{
  "num_hidden_layers": 14,
  "hidden_size": 640,
  "num_attention_heads": 10,
  "num_key_value_heads": 10,
  "head_dim": 64,
  "intermediate_size": 1280,
  "vocab_size": 8281,
  "hidden_act": "gelu",
  "norm": "layernorm",
  "norm_place": "pre",
  "norm_eps": 1e-05,
  "positions": "alibi",
  "qk_norm": false,
  "attn_scale": 0.125,
  "bias": "all",
  "tie_word_embeddings": true,
  "parallel_block": false,
  "init": "uniform",
  "init_std_qkv": 0.0219,
  "init_std_o": 0.0219,
  "init_std_up": 0.0219,
  "init_std_down": 0.0155,
  "optimizer": "muon_variant",
  "learning_rate": 0.0121,
  "weight_decay": 0.0098,
  "lr_head": 0.00453,
  "max_grad_norm": 1.0,
  "warmup_steps": 200,
  "schedule": "wsd",
  "decay_fraction": 0.71,
  "decay_shape": "linear",
  "final_lr_fraction": 0.05,
  "batch_tokens": 131072,
  "max_seq_len": 1024,
  "doc_mask": true,
  "train_tokens": 1261000000,
  "max_steps": 9621,
  "dataset": "wikipedia_en"
}
MLP neurons of a small language model. Each row is named by its layer, matrix (down: output weights) and neuron, and shows model dimensions 309-372. Each number is 50 + 10 x the weight over its row's rms, rounded and kept within 0 to 99.
After each neuron's rows is what it responds to, as a language model described it from the Wikipedia text at the highest values.

L10.down723:55 40 46 60 37 59 55 31 47 41 44 48 24 42 45 65 50 52 58 61 46 44 63 48 52 53 40 46 65 47 50 60 59 43 59 49 49 44 58 57 64 66 32 63 56 48 61 77 56 51 57 64 56 53 82 52 45 55 51 45 55 54 42 47
Description: Multibyte character bytes

L6.down91:48 57 57 41 31 32 44 70 59 38 54 64 70 38 51 49 55 64 67 46 51 42 44 53 36 46 52 28 59 40 36 30 32 70 57 38 57 60 55 54 33 52 55 34 41 42 64 36 39 45 42 48 42 55 58 56 60 52 46 66 45 46 45 56
Description: Mid-word subword fragments

L11.down870:42 46 36 51 43 42 56 55 44 60 43 46 51 30 73 31 45 51 47 39 38 64 23 53 54 57 55 59 53 48 49 49 37 45 46 55 55 54 45 63 72 43 32 44 68 65 45 54 53 49 48 75 29 50 61 63 56 46 43 50 47 48 64 51
Description: Foreign name fragments

L10.down372:60 44 47 36 47 52 66 48 39 34 41 44 65 44 38 41 41 65 44 60 52 47 37 40 40 46 49 47 50 43 51 56 72 47 62 51 46 41 40 70 57 39 35 49 48 61 52 47 67 54 45 55 56 36 58 44 50 55 60 69 63 45 39 28
Description: Table cell endings

L6.down179:50 63 38 58 49 46 52 43 53 50 42 44 47 54 37 52 39 39 44 61 32 68 50 29 36 44 47 46 56 40 41 45 59 37 51 58 59 47 48 43 35 61 42 59 51 46 51 23 49 63 52 66 57 41 27 53 47 51 34 43 44 40 46 39
Description: Word-completing suffix pieces

L11.down673:39 55 52 57 51 54 37 44 31 71 46 46 56 53 56 52 58 56 39 35 53 54 51 51 41 44 46 48 40 51 44 56 35 53 57 43 49 52 56 42 63 51 40 56 54 62 55 51 63 58 38 44 45 68 75 41 55 48 59 35 62 45 45 45
Description: Mid-number separators

L10.down312:58 57 47 51 67 58 41 41 58 47 68 53 49 49 51 37 48 42 55 52 74 38 51 53 43 62 58 42 71 40 36 48 58 56 53 42 44 49 69 42 37 51 57 54 60 69 49 38 49 49 59 60 44 60 48 38 49 40 40 59 46 57 53 39
Description: Career-role and field words

L11.down651:45 52 50 57 71 56 39 41 41 41 57 33 33 61 40 23 59 22 55 56 40 38 44 73 65 46 46 31 56 56 41 54 58 48 37 61 42 63 56 64 50 38 50 61 56 34 49 54 54 45 60 48 42 46 51 45 49 45 38 56 44 46 34 60
Description: Academic subject word-starts

L10.down1175:49 42 34 55 55 67 52 46 53 46 70 40 54 32 33 54 32 41 49 63 61 58 59 53 58 55 37 64 40 61 39 42 64 49 51 47 36 66 46 39 39 49 40 63 45 46 54 45 34 43 54 62 41 32 45 54 46 66 48 56 51 34 47 66
Description: Diffuse mid-sentence tokens

L11.down927:56 70 48 48 34 55 49 51 40 46 62 56 59 56 57 54 51 67 42 67 49 36 36 46 40 44 43 35 67 45 48 59 45 62 53 51 38 36 35 53 50 44 66 69 68 46 41 50 63 69 38 43 58 48 45 46 43 55 60 55 56 57 32 47
Description: Thousands-separator commas

L11.down1094:44 37 40 60 61 33 53 65 49 54 62 59 62 40 46 56 48 38 48 57 60 42 49 47 74 52 53 35 50 60 52 57 59 65 54 45 40 46 52 54 47 43 54 36 33 52 67 65 58 44 48 53 45 44 54 47 56 56 49 35 55 46 31 45
Description: Subject slot before verb

L6.down7:47 39 55 49 61 55 60 55 54 54 55 52 25 63 63 57 48 57 52 65 32 47 60 58 57 48 75 71 32 42 40 65 49 57 50 43 54 64 58 48 53 46 58 54 41 57 55 43 46 56 53 68 73 45 59 51 51 67 50 44 38 56 43 50
Description: Verb-completing suffixes

L11.down1032:56 55 60 33 32 47 62 59 56 58 41 43 42 54 48 42 48 66 42 45 40 66 35 41 47 51 38 44 51 58 63 42 59 56 59 44 47 56 48 66 68 48 38 54 34 48 47 55 57 65 39 57 54 55 52 41 62 33 51 56 42 35 42 42
Description: Table cell endings

L6.down410:42 48 48 29 59 43 40 47 48 66 46 32 45 66 51 45 59 40 44 46 58 45 41 58 46 66 38 62 60 51 40 32 56 46 46 48 48 64 57 45 47 54 50 53 39 53 53 53 36 57 63 60 60 51 52 61 43 74 36 61 46 41 55 68
Description: Start of names and degrees

L11.down970:68 41 55 42 52 58 55 37 68 62 67 57 47 50 52 55 61 59 45 60 50 48 42 59 55 67 65 43 45 35 43 54 58 60 48 59 45 60 42 54 58 55 38 49 53 31 60 43 63 63 61 47 44 37 48 41 67 51 64 62 41 53 61 43
Description: Non-English name fragments

L6.down867:49 46 25 39 46 52 45 42 50 61 45 53 37 52 45 60 42 37 49 49 41 49 41 60 60 54 49 41 64 41 51 46 71 40 66 59 48 57 47 67 76 60 41 57 44 60 32 41 33 58 35 50 48 42 51 61 60 54 52 39 56 51 52 41
Description: CJK name fragments

L6.down1010:63 37 47 61 59 38 54 59 43 51 42 47 28 41 40 49 57 55 40 54 43 39 54 48 48 55 51 44 63 46 40 32 70 53 55 66 51 36 31 48 41 55 56 69 45 32 41 59 59 65 54 35 47 45 42 57 41 55 56 52 53 67 40 52
Description: Mid-word vowel pieces

L10.down306:59 43 42 45 58 60 69 37 36 50 36 70 46 30 25 53 51 41 49 57 46 47 76 55 34 49 42 53 66 51 56 43 63 53 21 56 60 50 34 41 39 37 28 52 48 61 57 57 57 54 56 49 51 57 59 45 52 46 60 60 63 51 51 53
Description: Mid-word fragments

L6.down695:45 40 63 56 39 39 37 57 43 60 65 52 35 64 48 45 53 61 38 56 54 53 53 56 72 41 44 47 57 58 46 56 46 63 33 49 58 39 47 56 52 39 48 45 37 45 46 51 55 29 52 46 35 45 54 65 61 61 55 66 34 43 60 66
Description: "All" word and fragments

L10.down1155:46 64 63 56 53 55 52 61 59 47 48 70 43 55 47 55 62 48 68 53 50 54 41 63 74 46 43 48 60 39 44 47 65 46 46 59 34 39 48 50 61 55 57 54 65 38 42 57 46 47 40 45 36 47 63 42 47 44 54 41 46 56 41 66
Description: Field/profession word pieces

L11.down36:64 70 48 51 50 43 44 57 47 60 50 49 57 62 64 58 35 56 51 44 51 43 49 58 55 33 46 48 53 53 56 56 41 61 40 65 53 49 61 36 47 53 57 82 35 68 52 54 44 54 47 50 39 44 38 52 46 57 37 58 50 52 49 67
Description: Commas in numbers

L6.down941:45 45 41 45 59 46 52 43 51 44 36 59 52 48 47 32 40 43 46 56 47 45 54 45 49 60 61 51 66 46 51 54 41 45 50 63 58 53 61 54 41 52 45 56 44 42 54 60 47 62 37 48 49 39 61 80 67 67 60 48 57 65 45 51
Description: Mid-word syllables in foreign names

L11.down171:41 52 53 48 66 39 43 52 49 39 44 35 57 39 53 53 53 55 47 43 50 69 43 59 60 40 43 42 43 41 63 56 53 54 54 61 65 57 53 43 42 47 50 54 49 70 49 43 41 50 47 25 37 56 50 41 49 53 47 51 52 46 63 50
Description: Post-comma words and name pieces

L6.down999:62 54 56 41 45 44 54 73 34 56 40 55 59 48 46 49 63 33 53 42 49 60 46 46 54 54 46 57 48 60 45 72 57 51 53 61 52 50 54 54 23 49 33 69 68 42 70 52 57 43 46 65 61 42 45 41 42 55 40 61 42 21 54 60
Description: Determiners and foreign-name fragments

L10.down957:57 53 52 61 26 54 51 42 48 64 50 51 64 50 63 56 51 71 45 53 37 50 44 38 45 55 59 67 47 35 53 44 51 27 51 60 45 61 45 39 56 51 60 67 57 63 45 49 60 55 45 54 40 55 66 42 48 43 55 66 44 63 62 45
Description: Counts and "All" prefixes

L6.down258:49 46 49 58 55 38 64 51 57 37 60 52 59 56 56 51 56 64 36 58 23 35 69 51 68 48 32 76 47 35 55 57 57 41 76 51 53 49 60 41 46 45 34 44 30 44 65 51 54 40 37 40 45 43 41 46 43 45 55 50 59 59 63 49
Description: Clause extension connectives

L11.down942:67 48 56 58 48 41 53 64 53 62 50 72 51 44 58 66 47 45 46 59 50 52 58 50 68 59 53 49 52 36 50 35 44 48 52 47 53 59 31 54 48 53 47 48 57 50 45 42 45 45 53 52 56 69 63 47 46 40 39 59 40 50 58 39
Description: Pre-surname name pieces

L6.down129:45 48 33 42 59 61 34 62 48 50 63 46 42 42 63 63 56 45 33 50 41 39 56 59 62 34 36 42 50 48 45 57 32 36 42 47 58 41 52 44 39 39 61 36 31 54 50 49 40 53 49 29 59 56 48 58 47 40 49 54 32 52 35 49
Description: Final number fragments

L10.down764:55 60 48 45 57 26 37 28 61 69 52 41 60 49 45 34 56 59 69 69 40 47 32 48 44 61 41 42 51 52 64 27 38 42 52 58 42 56 55 31 54 52 59 51 41 48 49 43 57 52 41 48 58 57 64 36 52 46 45 40 64 52 51 52
Description: Separators inside numbers

L6.down675:51 35 32 57 56 43 70 43 61 45 49 62 44 37 57 60 29 49 51 63 42 45 37 55 56 50 46 51 58 30 68 53 38 50 48 40 50 41 42 57 44 42 52 56 31 42 40 59 48 60 57 59 61 47 56 54 54 58 54 52 65 75 58 45
Description: Clause-linking function words

L10.down376:36 38 42 46 74 55 53 65 50 54 53 50 52 52 52 50 37 30 52 59 36 60 56 53 43 56 56 41 68 61 38 56 48 54 55 74 43 50 38 34 52 52 33 63 59 53 63 63 57 58 46 55 45 16 47 52 50 48 57 43 36 38 56 52
Description: Mid-word fragment tokens

L10.down1138:60 42 40 52 45 43 44 62 38 39 45 52 45 46 77 53 46 53 45 48 68 46 43 62 66 51 53 67 60 42 49 38 46 52 51 39 55 42 58 51 61 48 29 39 55 37 60 55 38 62 46 42 52 52 41 57 51 63 50 67 56 69 43 43
Description: Verb stems after "to"

L11.down523:48 45 49 43 55 58 57 52 45 60 56 60 59 50 57 50 66 32 34 48 42 33 47 54 62 70 42 49 72 50 58 55 47 38 64 45 48 52 54 48 63 40 49 39 60 57 48 55 49 64 44 54 46 49 43 53 41 56 42 43 56 67 38 46
Description: Verb or object completions

L6.down454:37 59 55 47 36 55 49 44 43 48 37 48 47 53 46 52 78 54 59 29 48 56 67 64 75 57 35 50 55 56 51 55 48 52 65 50 42 53 44 46 46 54 54 52 42 61 49 45 53 60 47 54 58 55 60 40 36 51 61 49 59 46 42 48
Description: Mid-word and mid-number pieces